From a checkpoint of a small transformer trained on Wikipedia: 7 heads of 64, no biases in attention or MLP.
MLP neurons of a small language model. Each row is named by its layer, matrix (gate and up: input weights) and neuron, and shows model dimensions 192-383. Each number is 128 + 24 x the weight over its row's rms, rounded and kept within 0 to 255. Numbers have three digits each. A neuron's up and down rows have the sign that makes its largest values positive.
After each neuron's rows, "fires on" lists the tokens most often at its 100 highest values on Wikipedia text that the model never trained on. A number after a token or word is its count.

L14.gate1099:131166106111145114137151158131124169136106156115129140113147118157117118157131127153144121171149127158109146144112079095112139070118105115090162174104152151139134128158128129137124106156115121153141108133143167128119138144172122150120133148182151143103119124065142152124145107127137138116103127132121114116140118162134131126167179136115129146111136182151136109153154110099152126120088122152089133128178128107130095138130123163110099154104168098118159113141087088163121167113097150159134109076123140122088135116113157131168128161138135098131074096082146114062128099143155177066
L14.up1099:146094142135135128130090183165126131126154123101092128129100116140111130171148129157167084076069103170109097143142113143086113129092119079161162145153141131135136180168116146103186104107153149152126119158152127108123147120133149132103106141103142130106116066088160101129169079133139148124157110082185139125164093115110138091106140112160108132165140117095110105146079148122085160148098147171166103101151167135178105111149117190135118141170110123132128109133109130156113139144113121113118098130130126132132130119090073137139144145141120121143129131122139149115119134168144131100
fires on: "." 39, "-" 24, " (" 4, " |" 4

L12.gate10:156142140124111125101131079115146129114116118097109128132133140177171110101121131122116132115160082148084116096172132174139100159164086130171118179105121153127144128134098110134080146163090100149117120140166167118116119170115125146125190139150104113093118124147112128119151068132133129082127148120116131132137125121167105109098144142154146073116095136191095098114128146155142149127121148169114160142130164133115131170095137129147134133179095149125124147147099117196156087084136163089105118143117127097076138108130158080141106120113159117164121108124163091123106123152094141122
L12.up10:116174170123112112157132091143139143101153161113130127098151115132128068133087133064135133150133124131107133095185122139127141158101096123140133156140150140139137116141107139115123148114140093137135118150158115134094106156112129119155132129139119142097150140168103153155085142108145118099130116144139148101177138122159084129166157128130122128108104147160131105120131140159167143146137128145116176126117157111138126145138125126151117106167121102154159140181127108149141116121099136097165159145145133107106138097208148117134137140130113089137134147128177106169141109110126177112
fires on: "." 72, "," 12

L14.gate518:139144168123094080112165121150120162107117164112095097160137144113123126166112131126145132138124109150147136152140139136117147123105093133105144141168130116105173138123146122087134141122099102140054106125126149133130141142155129121134160128151110111130109116128080092155095095129136145121135110094100111183141140122089101162134166178112077118104116119142113148130127102145116185140073139127087154091111143125133127178125148145107143175122133162155153112165141121154130113140151120118121098122129135149133144114113146109165168119124121145163126129165198153152121102127127158160
L14.up518:138113124126151145167117092091132129099192099110152101134158119096127116179109129084105145151107155128110119157156173109117143099107131114131107135164128124130161088085168134101135104146080096140105110147128113163129095127112091141134107168144082094091155171134099107092118109146127130123112175136120104132117106133100109144123160125119148085123111116141145115116134108129176097140105113144121116089099130142152150153100121150119103149145155183123150169135084132158180073159122132110151143135136133170125098122120138148166144097118111067155127061133142165153125132130098131147
fires on: "," 66, "." 24

L4.gate35:107106109156106088129130125140139126107120130134118123124100129100108160148130130084162142111099155115082161147120107156081150094132138150125113074163155158124157170129135132064149113125095168094150129146119132103132123129136111103141132077117105117134133079148141104127133137140138117098108115148113135136141099165116106121129112088120087111134129123075093132129140152164091123108096146109114131119086128100145163122140089153128117104150114112118149167127122115166051087168114069133079118162140140095173082139147106158105140090166126098122154149129110114096160127132100109147
L4.up35:106125111157085150113149168155103115138104155130175132131102163139117104125130131091146141097154109096152111122095124126115115112131121134150105115129101088182081111148168159138127099129145158101141168119160137082125166141090110129116156153094100130108116125147150112164133148164124145146148115119110143122128140136154113146092149128080104099139141104163123125104105109107125133119163093108134106117071135097125131068094119119120132118118129093110150155136129131138168117151099147143128108091123132100116122141174152165166085123120125159112124145128127158140136123114156149092
fires on: " to" 45, " of" 6, " |" 6, "y" 4, " meaning" 4

L4.gate1166:094086135144130100093120162129132133138152123074126119130082143105108150116108122117127148138088099137136156134157133110164140135155170151129107106128149143096157146134137094120098113122085102101112143127147124151134114170141131131144118101144103138153102092085168126146169141113131145134122169111129139130140111149189133166079137133109125124115089168117156120088153119102122091090143126099141110112131079137117109106155136121129105152090173123090097125136085113114143156112120137125131162102127123115092155147136131111139113156117149152163133127150138159112151139134114115124
L4.up1166:112147138131137123113143123157125117141119102150152095180119133119142149111116185150154145115105134110062128134096097124136165133153084125120089121119119131159130117143109128148113105131132165141155109158164146127136069129110160103129172122095071158111109118108178143194095153146125137098154138136144148149156131114152134149130142136144096122102151136106100163097167136114133088096119130144145139143110110106116144086139099120116111138119147088111120183119087138119139154164115087102079123116193124077099155182097141141150163161102105116092105129150137111124115112146129086140
fires on: " and" 30, " for" 9, " und" 6, " et" 5, " &" 5, " the" 5

L4.gate145:095127174105129105139130139148142115077095087154127137145107107150111124127141101136113128103123127130177127172138129065101130143114166151171100095163134097129157132109122116147139184113166126121137129115079141162151111122153151122077096104121132128128135140172143077110154085105106151113129101151079110084147137154134162106135139129135128137118160181130101151093104138138164142108114173127109128119128083129117126105134116117130117152158124103138095115130175098115141124130108113140087122160091155134135110134167098087148134152154146151146135163127085135163098085139140132081
L4.up145:136099162114080103126125132137115128135138119109164145123145144120111139093130103112118183103065155119167119130152163134121147082124185133123136113174151130173130105104114169155114107091102105106160098141103149150144149139114117147109100139098104119104119158141165132144112129101196182164118129156097084079146160131125138153149133136129136119095149093112150159130098146151123149159130136137126111182129133121072145104106143137108122154167141095148142127104193143121129147176153126123088118150135117180145113180120123140127127119172155147117139144132124139130109156174147123112
fires on: " of" 17, "ing" 12, "=" 9, "s" 8, "man" 6, "ive" 4

L4.gate437:126139102101136143126165164141126115105113155118107148125120096104148129112128136136147168090149125153124151154116143130117156077107121080154168131163145108141135134108130115156157142120139147161109083161129119143123152170119116136131119117127129117135099171145164144111128161141131157110162073117161125106112112092137174158122114101132106164113157094089201121154153148171129128123098099146110137125114119156136120095094157147132097151146107105133145133140141145104117084131144046103153143140160142107103140096145134138116128107131130145110128133115157133113118133105131133098
L4.up437:140118125127133108154152107119097092156146149136127150124118138080123155148141141111123123102147123147125128090109155153084178125097114132100136133131121129155119149111096124122136155117106075126119147076098127103147115085109121117136152124124125119163095141133138133111115166119144143094124152099147112142120147132133119165154136108112084141106142121112162116130120135139174143149159135109162125105102124162103117142105064095102071139176120101121086161120147116107127150142114104156115134125130123085127125154113116080105163172141093150126171142101133102128125126153174146110
fires on: "=" 100

L4.gate1158:135144126147143138134084155107128099120167127135116156133123186096130114145149148146148105122117107126119162117116129123115146113121082115128118145135149181140165126122126156126132122118111144140120153125159141091097135148142108147122103143124132130108162119130117193107138114104148157108164131116164181160134144099137124158154137118075123155110129158146155146146102103112115069147086132137114089140112100154148138113093140145173119141126150163106081124107141132169148133166141121134106117139155213121124144127110160146155127128179155134117143135118135101137132134119166161113
L4.up1158:116166090163165171114143159146129102150176190153106144143153121136121090140031134094128110080142185120144107103131107147102106144106132130163144110118136133144120146125156109133145146073147107137111133086132081099118165132144135127125133142133144133091062155090082075136180132110109123078150119118121114181113097129137119082113150103119108109112101153106111070123145166103131124120092125136122135163166081112106157137103126138098114109160116150134176175132112131151130124154122173111091160111161133136150099141111127122137092146126126114160134141117084111119122091148108076110
fires on: "=" 90

L14.gate778:120081140127150129109104107150118143148099106122121106122112137122165155168090095173161127126106154181096141134137152138124114155091117173120135192126172146110160125107128144159133133132128119120103114080153164134150101179137134164089156162115118081140157120062113152146130138125157130128190116132088136146165119133155109169081138123106126160118130121144055112129143131172106118135111147108115096118149132150142127164088147156102123132100128154133189146114113095133122100202126145120108158109139137129106093098114112137136156112081139093134167131080144133108142124116139150107
L14.up778:142136109138119096145136117153109132182119103141118111081152130130146136120081072175123090107130166156098117125128137149156173140096096110101139136130127099144133126127103099147114180184108115117130097145149160150119133188132143167106090141138127157134109102049090143118111101131122106120102138135138136150139108159134151145084122132142096101123121155107102118136118144196099148125099168114107077178150162109108158127062141142094115157153133112144164129127123108136168116155114149116122138069143118154131123108129148141137138105122131080085095145099146127110135085108171124087
fires on: " \"" 49, "-" 22

L10.gate90:140166133104142148162142099141095114114099103121115084174151132107116109148127153118118119157127115126140166123110154088081137101111136087109089166124127118130131114150142145169120149094062102090139165114124117132143131126084125096190108164118140131105109130098107103094106077146128154144132112110169181125157120109119136123134127138159109154117125094117118106146139168114107123106087150149102130157138125066136168102118095116131111171152149153087165145110124101132154149132149114116126119079132166198101151109109144098121116069149124142095134111144122108099134106159160104157
L10.up90:116131147120136124122164119089118121144101148089129088169152161139146143086131098114109080142126165116106131133146111136096167140103150109116118130121144154133144118148129122140042126138108133108136121085134164137154105151153145125155142114156118151095105107119122163140089130129154119159136181102125155157136085149161098152120139099097100187111144147115122102152127152134145126127150137139119135128084124152120080078102103117153116156118114165085132115110090143131113118166111154049063087102126103133150144158113069153109117133145129109082067123106121123119105140154105137147
fires on: " e" 16, "'" 14, " Ki" 8, " le" 5, " tri" 5, " " 5

L3.gate115:159109141157157114136151108124127128155110165154133120113134107133109128145138138104122130121080129103122088122125152149072134146139156126131121135120128104146098111118100117054113152109125118139128122118132106072099122115162148130118138128155126166141100175124132099110097150122135131132126125164122128143114127140111140141117127114102087138159161171139110120196092095090148163128161129117153126183136143168150093133106141191106157131185093131114111147123158102143148155183132181131138079112134140117127119154131138148134115112139135154119136119149168158127140124112175153130
L3.up115:134167137094163101151136099100115150134126150125141128144146101140125108137122123090099107137129159157151093054172105122150145133086166150151143123108151133131165206084154107101133134164079130059152168062112102131118110108107138149121096138106106192133127139155124147134101156140139134118129100139096151139166140125133145126117150145122139114139071139115148122098149127090146120123166131102166117130155142136132091132153145134119104145161145136105147114110148108144130112151115093115104124116145151123077168120202145126109158113106125126119132142159124145144168110148154162140
fires on: "=" 99

L4.gate442:092092142126088152124151089102066139138148110097094130102134153120167120142126132121142137109133139095157129128133134114097110071088100121140111109127117123156141163137146101098137110058153153124144136131124111119098110139080134150099117111170154119118112146121138099120150129117096135115107074134119135091153100127109097129126105111116109160125131132141134104119155112169132113131105172187167110165125085119115147159135119145107153148120111098140102140106105154119125136140180085107102124051125105090150125117121104134127137106091112086148114126132131094130149115126180159102
L4.up442:094161147148165163125112108118116133155167097088153150126151147148148184164075135134158109153113116135153110133125131176130156134086077104136125088067068116133137093133131109104099084122136115143131166120092138107174099145114141130125138106106128134147112139158114128184110128115149129134128133083127114124137154152118103123072109132064102136137158160101106090161165120107151106077162125121155134154127163127096084145105149136130143123071142111154124102168142123153179115160150134110135120064118130095102125169130132105179108095095119163113100121139142110161143129113110153099
fires on: "hi" 43, " to" 18, " of" 6, " in" 6

L12.gate391:108156108073123166109123053126089125108142157085125157144137094095120090138113072132136144156132097141097109084164114095088120135138120106120108115133141159154128134173130158161139114128115085140097120120159139140118131180125069150082151151103114115141101149144108119059167132155116120120139138104138063122122095179145143137112125161116129142117129159161132133154094148095173144139141123136139119169145197138144120123167082178129140135160120109132129152155129087163127101132134138132129161128157125097135106139140131109113159135108150121118129149102134125110198090110113079163
L12.up391:155137104148125117132133102147137167123174100083106149185143129129101130140116134111158099111121110146126122146129108140123138176106156135138114170151136132130162134152093165122126120154084069123171131133147148098112165119143130118106189123118149104117124152160135149129155158117134155114176116137159127172144108163146133143115126097106092133157127125121129133152091132108094120148125122128093152158147145139141148116154109169176162070119154091101141148153136141163157143122130099103133119127109152098107130110129150114109133099133145125132124147126195138092163147109099147167
fires on: "." 46, "," 46

L12.gate398:125149103134121138100126131103154119149169129115142103175075170138109144172142134109126120112113149145117101162140138093143113160114116117101103150137146131137127110133069144137103143149125186147129090151148137146132107105103121073134118142122123165123156161191081144121129146121135154121115150163138122172134103121087121152131145115121087119170116127072110105089081140126130150103125139115143149110096131093149121098123133125084145149138155161172150174114107118131115151108144136148135135131150171114122132098128137121168133119133117109152110135137144149155149130113112122080
L12.up398:150109138129127134150099106125156148116111109125122166159114112132129151121111136144148102113174139156126151110133116092102072139186128110074135082166124141188159119136102121179120109086142095157167163156119163113170148086133096107122163107148145113124128154167127142088091119154090115126134148086130099154121136119120125106170159149131140140137110164104129107062122102126134127091104146169158111102117134109144126116110121105107127076131126140118145133119119133122118125189175164167166119118124133148106131128105143133097092122118114125086102122121105122171108093112145154117
fires on: "=" 100

L4.gate577:134123086135165137138124123158139123170134103078084105120156140120166134091129123134138104149144132114095171100141130127136152128142127138095162118101129153103144103133115149129126120130116133112154119097177155090133102115126134131161119165140188167116107103153119148164136132143109141140105161163157129117158168152143085165121101097181130169143063144145144121109152135154134146112160099150175128155106105153094120142117106134121129127121135134086085080148128118126170131121138110130162109105142099123145124122142163110158132127134148090122128123097089136080147113123129108117
L4.up577:109095130105158144105127131156172107170099104098082132141139149101155111130121124163114099138162124075126135129162124114160115146139094144146121146145161187120133103130136128128165100156153110102141110132142110168136091127159114146132120138117151150108139144144138135158120131076128148145109126132118092100150151129140068125091094109167143119163121144177113123110163141109116137133144132148109143114146150106137087148124092115121105139114111159157131100136112132103164148123113140170126099145118111151128153145151152149161145157158134091123107148135090155131105151115126115053
fires on: " \"" 14, " dec" 11, " which" 9, " bl" 8, " bi" 7, " cont" 6

L7.gate910:129162133136118117144142143130152141114119172105124152104119169113141127140115113126145121134158115103160089081162138146144134112106093133119157157180091151204112149155115155153136084178091134109145148109167128091140096147119142077110155116135121169154131169128141102116098155162106096111138138211135151143153080145162106133114124188100110171150135122129147108135155125130145128121119122079087180143081138170121143160096148134112124117114151098167143129117185164109113134108134077120133122123128118105103119155110121127108130158119159145072154129115104116120175125163070109144
L7.up910:118125093106097138114110121091152106105109119105098155109129121112154140148134125110141131163156106146157117146123131118108114128103143138135140139155127167117147101149124169214128059127087151129102182087171110145128130115155157129127125117135081164089117170154076126115110117127089122150174148134139121175142151129150104117092125142058125122147130098132140089111106134144153122081154151161111151154106125173090161137129146131143142104117164155117121146104166123112090138121188153154144150171121184137120116171126145113117121148129141106102133112147135102103163198107104075091
fires on: "=" 100

L3.gate335:102138159127115131174119092149116077114172156168139114135126140133122138127152119141147103077143126140076138099147112154128153103148077092104134136157112067142131153167126150151091110131145137161130155168136139143086174123143127134089164117141076120124118163115153152119123121051177111083142174141099104123143128123118175095119158153175123110138126082135148148114187088119114133130133119139093136154150134119128118116102136142140159115128111175121172133149134150145149145120165116088114204126140135135183140142117111155117099141119076137142100109141077118145146101110166135107
L3.up335:152108167096110134122132141126121083135149093113113093078172157126096142128109146123097136128108157134150155100093143150149157121131141179105112107100116163160141158094124137090119139146154093132178199112109153138078127141108125133172101131096115128151150146144096125132116129095124125075122102108092164101102098162141141131098145161168133092152134124120122135145145119130081073099124117128129141138142125107179101172127121157122118153144135127158080107149152126108054117167133148112140130129076095140156164162110103123145136137129133141068115126128087071109084140184151155110
fires on: "=" 58, "ris" 4, "ig" 4, "Following" 4

L7.gate733:118144108184106111085104136121081104115146092094098138143172130140124108150148102144144106138102150144109121080137109185143093118123117114090152195134173147113118134141172119103175095108155152104167186084148119123151113132111111120139169134109159085114131068147135099133137125118131139135107084099118166116066136107147092156122145135112118175130153160143126108095117129111145139148136130152116140141108145111127136125144061167082158134118171117142117126107100132098123111119136153122113115142125163141122140125114111136131129078133162119107142138102097142120124106139133110151
L7.up733:126113112128186117111174156143079118118144137123111141106165129123097137101127134167152120114142101155178116116155119121156136132092155122147164114090106128130164046138154106095124088111106160152122108066094094067117096147100148151105143120130146121148091169083133109095160143156115111169124130082132151089102092147136114153090150150145113104140132155115123139109109101142107151164075179106104122158126117154139103107147136121122092132112116151089125133134115053114111133135095124079165121170201118129114121134108148107140101080116147087133132111125151094132115145149141141150
fires on: "'" 29, "e" 11, "’" 6, " metal" 5

L14.gate94:123139175105131139100149177113135148118119113129122155069133138136125108144147173125131141101115152169145159107131116115194135097123126112100126093142151164154107133070121056114124192133141147183161108125137142140107116138149100121161143106170097116129132128138091158091125164159165146148121120106086112157149144120127099145137123118141120125125145149126105079135089072127134114119121150122155177101139128121119132136152126118137156165157145085120095136141141161171132165129123153176128126148115117148137179129118162119152103103128148137128120151163190176164115130088110135143
L14.up94:079071121127134128102146119178115125110149109156114127121105156139111063099107083097164124171134112155122146125158148109113126153134094167118100165105146160197102169143072093190122083128115128130146116127095142127107107130113140150132124095121131153107212119123128116144076121118108135105110080127134091086109097148127117104140125132085045166127120122135097131092159117129125095151145188135125106132143097116117118127132151123114106113103157146171152112144124137116127107122151091108131114127136105146098101146104117126072127163101089143122152109113097104112110145137125120088
fires on: "=" 99

L10.gate434:104125102078095114167145155139115170095133129125159099137147115138122151122167122111113047165126144146123098120143135138151122127145172123124136129095132114134100139150115088119080097082107108132094146125134110102142116137153111082122109120137118146118131088096154095153131108152143130108129140123161137157181128102174149092125097114130147151141112107128125197125130129112160124104104130130133120144115098138151133119134169114139137132100114152111146095143106125111095105127125121138147171158097126122107129113138141101159133166140127105117093127132141083072192151091121152077
L10.up434:128143122103108115119111129116129145111151127108140136102134107121132139097131103148163109154116128145130111124107112089190114158134098158111132109157096134118168163162052127142088115113149138103136108113160139114105085139123148084111154145161162127142120088110176137145115113135131119139112108118156184163137138130113108136142146119142166114103103154119114148122118107128113107120137092169153128163184133140094127097145114106150119118101170125106093112130090141106157133160119093108101124102144104186116159120091121132137146120106111108115106143146136127141148129145128098118
fires on: " the" 46, " an" 7, " a" 7

L7.gate789:130092152118163121166110183131140135166148129084129117095088141109146145116085116107103104078177144140116076093100177129078147141087134142134100159135120114109158156082127127103103127147126168164115136094137130135101131121139135125090166108121125103138160100074143129134126157150112107137108145152145102156095104122145118126162152152102094122155112144149098128096146116112113105124110122142124098107131106154132151121097148130096149119109146152151111145141160156169116087126125127101074095095090131147111142118118123144164164124153119127150117154156166152128099136142113122123
L7.up789:132109083136163121136188138088144103182132155132126137067136125144130080072137101128135097116198134151058103136117116124121110134082161126099086145118148132131139113112133150148090110160113109147116131090148166124104163089166125113116100135141138094092105108130128123129140088114122115166154120113152113111132150105131116133140141122114123127135132113071083107171112112158137090129103121132086124119110122138125136142075125134086164146135106131108169173122093141109161101150170137134116134135166131124162168125117116104166178161170123088147122135137130133090141088101150101138
fires on: "-" 59, " \"" 13, " (" 5, " up" 4, "—" 4

L7.gate99:177163098152102131120096129120174138125110108179095128113153109110155125102113154169093104108115123065137108131104116087141119177066155109111155103139141121174101118150116175175133112138124151089130135137152146125092119120130118108123084134135086162092086130164126162129140186151123128143176166124113159138104102101107142106139175143113134135111127138124099151134087153142163121104115152134100114129110085135161138123170135114092146138138120170130134155126122087122106118138154108127096130138122125141114125142121107122086124143098145114147122120086141106150165124113096134111
L7.up99:136124142106136100118125116155136119153123111117158121133135100123106136159110112149168162139122148161116131135143081141107114175121090100107072097171122114198131133140136146166122133096099127177094169100140129106150108131142184159127164124183140148162114125159157116131124110135107156126159129132132123139105169117180148142117123131116108122108139149078089085117102105102147127141120141116092092150144146125129188112134098130104125117092157131127131124154111115181107118120145177153127143131112142140119139158132143105075152132130135128147143108136113073155169160088096123140
fires on: "=" 99

L3.gate940:149085151161146098169173134126129111089170155149150124137160121090116172118113159185146156129112131122138180148155123131096139165145091134128146134124152044135127105123120147121148134099117110193123130120129130164154115099138134111103125090133127127148149118145152068147102095105122144144152163118108170124118115123130145130086130122124128106160130148111154125124123142136203129143088156107124164100100130157109116097084134132148146142111165131143095110147107156170169190182100135114124119116056120084142147146166144130145135144109143158118137160085148156111151096074154158139
L3.up940:100120155100085080114125125149100084103147123133128106107091149127127144140122135116123153142155134142115101132130130149163156109131144143130123110133146076146129156122147089120109144110112115149142156140154112146151121131127162139137081118149123117120145125135123116139103125141136156124135101126136127085080179175115165107133113135133150142132103129129091127163176121154164149073150146160144134138121163128066153104115130132144108130147185161153124135164119172141141082131137088116124118138141146145100172133127130176151111141125126128097132122168056104109126138165138153136
fires on: "=" 89, " himself" 4, " itself" 4

L14.gate696:103101144161118115124111137147119153112127133115105103111149148127152121173186174159146132095111145127116164095153133109089148089087096120147154181125126113130169109126140086146131107096113145127152123114156130123133131124124114150131164170147111156117140177145122161142151095127119151105097167099089103153150115118155083141116120130127170063113107092156118134121092111112109107108149112147126132140145132122116118159098136136178130133170074140085145120180092131126164117127137119133131131161140140113143112121110143146113115182093140127135121120156115105136097108142120156117
L14.up696:186109112122103152090098145148102126105130114127118152137074124159117134134099112117131113165164137175155119133131125103176080145129137116152163146143132092113114126114126119146119130125152154155146110130138162156156143155128094175145172154139131122141153106125091114145090101104184119136132131100153117114094094148146094161094132118112112097106164117129108136113099134147112127107114150117122161132134127115150131123074080165120115107150105120123115140173164153135142145157154146153081126115129128141117120149175195161119104152138103119159126110138122131122155080108112136135
fires on: " |" 69, " /" 10, "," 5

L7.gate767:160159128121083145082136123164135124126128120144097163086132096122155097111106115123148152135163137114172168124161059115143095138129125137097141165154104155155106157120068118129140137170138126128152124119117150126165132180214123101140165127139101115102117167114105108094123081098099153168140128170138101115138096129160137118160131086123113161135117127088102112117138125155144141111123125151092131119106097120146116089115132105104104129134189111140143148107105119183136143148150156112132150156178091114144127145165148146126102153163095147149111135113168128145128118118068090098
L7.up767:137129127093165160131111147107161091148078109157095137093129128130103118145093123135137126139149170118142158103142122188115099156117100117151158164138113150185134160118125084120142125155165134127115078080122104089163115120130090107142140121120132125160125130091152110139124130208116131125107140112156110109137108096173120185110125129103106155131070140102146126108148116136142130152176139085085111143100047169111135129131091135137149121142138181122104154119118130094109160129107140143178130192158133092118147128131108086086132143101103142109130098120142116121094129095115131121
fires on: "=" 100

L7.gate1087:145129126103122150142109113147130181125094155120123089110102119121121140146150082146130161147170132130157105085153091103130154155121094103111165139177183084138101137123105125177144135113149123150112141123134126128140101128123112109104120111150115158163149163100122113095117171143085099133107127155102126131157123146150102118124119157101062152144142107117107127139180154151170139121143133113084130115101125132129152176119136164127119131138112088164117171133144166136117099114165121138080146161150159123098110164103129117109141136123116133137137113129144129157142152103095138131
L7.up1087:129143150143113116108132118151129108113104159095147115137102123124157171133172128108143117140162113163159125094101119105148130174114099115128125134167141110159129134129123140208159119138144183111120106140192179116167133114163126091134103098187130147106098164075094129152108158161108136134135134167104119177128115118140124167120136152125115150114116161139123081097131125153147148090086154094097148151108130173123144142126120140130112105116169138159149167093125149124118154158132115131107138165175119095128100139107141109138132144126120117104116108130090132160134133127111127107
fires on: "=" 100

L14.gate580:156096163086148095094115118176115150153117162145107137112092119152156124125184087130118129101097094133179142150160152108127078102111113118160170125114084138117135162153111098179169108117131151161096120098138113131135126127158128121097127160154123149068132115102159113137082166151139141160128096119118120119107144098125132164109169152097119112151103109119135140111154093160150159087086133169096167093158103131112155143123161138136122117130107152138161138129136153144142149115132103155134118095169139128179123116136142158140119131127118162151146085143082137140117115144083150076
L14.up580:142066158125114124094138148134097127129144143103146155117145100115146115152118122116114165093097151161108116156142123148164155115168072095128115112122119172113146127131151165115145161125153123152104081114102134139124156144171174110105119160180121172147136103078151160135126129127143156121159114130130104062124114116164137150121119125119103124133120095112083104159114099094141173134095141175129125136165125154142138171106132135140106130109143132142149162157125109148128151127138137086131112166127141127111124093137119147111124110118131114109150122109149129133140097164115117126
fires on: " (" 20, "," 20, "born" 13, "." 5

L7.gate1194:136125110092105123109124123123168121107145130118101124077143081106131147129129121116119133143127086087132127102144098120117119173098109104143148131121155131135133153132131108120167128125118147162113120120145130104139109125190127081110140122086106119128129168128110101099096110083080131149138078122100104144064144111165104157147149159143090156133153165144133125127155157177130170134156143130136099169131113099138138097096072112123092114134126138156130147108093108108104117134136136138087137148094136131116146112100114138102099141109070172123134137159141094102140149112152141112
L7.up1194:122131081126148142090130062120143150109123124131154129166114142112098116121099137166085111152118120099117116100127127142148108200128068139110112147089151148140117125102096173124108139105188188137123151179142129099134129130108108103117103117132099144147141145132142124131131161083147114135121140115114109078094151143188132147137136166141115120163092159140118155128144168163157133120116153134112083138128117120118149129132141097118103120135093145143078124099138134142125128139135143130136148136101151152129107132159123146156123117113136167113123134116145122142139158102130096089
fires on: "=" 86

L4.gate625:163120140121115105110123117119125147118177134136132131129137117106095137130155139126153107095125148137140154153145113153135121100120091131138139108129109113178171087153133116065122148082121077111148109096147157155122127085121144119122167127152114155124146084139137121165126081128118131128152125141088125112125130130139153142112155113122113106124130165139116128120173104125121122122102126120132147154092129155127142127094130126131132158136100117117153133137150092061166095096114172163141151132130136109121110155176130145125116124164124118145098129148121154097121168146140109147
L4.up625:122169130143119122148107108168093110107166088146162114139148106120081098080145131134119138148108151114120106139153145112104157107143111099140153105138126171083146120135096164112112157138141166115126095109120181141130125103127095112122150120103120117159135113137104112180137169094107122147164104156130124121170134133151115128137117129143139140131129142174110153123126120107100112094123146138130173129121080113095162156139133146112161113194101106169153088115129136097112167111138125138161163165130138102134125162140109093155125093187117128104158140125103129105122167143129131130
fires on: " |" 49, "–" 10, " (" 6, "g" 4, ";" 4

L14.gate798:109142124129132104149123129140172161119147120113109138094134120124097098121111102072115103128153089133120160122158092128137090158163135147140118129101134153140166135129145154172129095155112081135116121094180112143101123139121137161129160133137125118122113141151081160138168091126138180139134108069113130118137147117144145153140111116130144146129159142197104089117111105161099130098105130117118123121114117158141127162117141174108129131186136116138096134109109143120110118156126128104153172136127105153111108140158114089109147116116157111142091116117156124105125108109160109144
L14.up798:138095158180134100104164090100119139096129130107100115149102113131118102093105100124100128159117183123147123106179138118196129129104122091111154112149126157140140139130102165152103096108089123125191146091117135167123142135147113074150128132131145113141147094169112140098154118158116120150144166144108111142127113104127166169156148150122140155177179124135113080116136165099117106137090134151131182119148137157104080127108146103131119109152106129104162102074143115147150125128150123174126161146138118136107173177112114096129130126129102088128146104096166089132151172116162128151
fires on: " |" 31, "," 22, "|" 10, " /" 8, " L" 6, "–" 5

L10.gate971:145151150135148116139151154148136124116124136126128146119124154085092144143136115108131155120127136126136121101150139146154147146098130123126137115150159178130130122148164132200116102174118126060154165095121152144136131096101142137186117124123138106129151151151149154129143123134147113173143116088112102141136071108125129116119131104114194118087135177154119173153112174111166101153121112173116091161105131127155119099118161138129102130109130081141133157128101117083145129106133126113072099159142146133097098126144172144106129117116158078142139094107147141143118118120187121121
L10.up971:129106126148154105161113086111181161168125109143154062134121146162090156100127140080150110157128160138078141170158142127094125150145063123078128140110107151121117146160105107138131160144126089149116140121146167121158168158116104155098144139141107130167112130118102114166137152137175144102157129129152158121097099135117104129121126136086126103154109123158146135126140135110109176135114120166157150138116143127156142137154129133159151106156097139162138126113087121123171122097101127125155087139134128147074097161115104100162118130131111088105113116124160077110086159126179150142
fires on: "s" 19, " and" 17, "'" 6, " it" 4, " he" 4

L4.gate281:156144115162168147122117155124151142093072121160151125098096145101126143109156109131156151123103149138126153165142081127108103116133099154086130117163104131153134064126115099103130087092145160151137097143137141112144099139120091090131130124099123104127138119106102139109132109148166110142139132143096113084111129134169159154159149105100104126114118187161160096133109151103133148113105166176121137096117078100114128155084130124152094097125169113157114155155141090115156181117111138156125152136155115082133093122179084106142058111130119150148137125139118123139153152139197183123
L4.up281:116150148093128132123124126120155143130091097130181111109152141146172103138097075113131149180121167168096121142120127101149165124134165117109118106093105163166098148114119121102150128126109145125127145153122161137124142129152111139161125129132096092142131141158099151131106110119143166093142122110101112069113160105098111097168119136117147145091112149107098104139118140119155142096131155138142122115123114169111128124162099121152137181164118146111178118113151112147160142171158137200155130136137084144111103151094153066140133137183161138153117093130089115096160129173090151137
fires on: " |" 46, " /" 34, " (" 11, ";" 7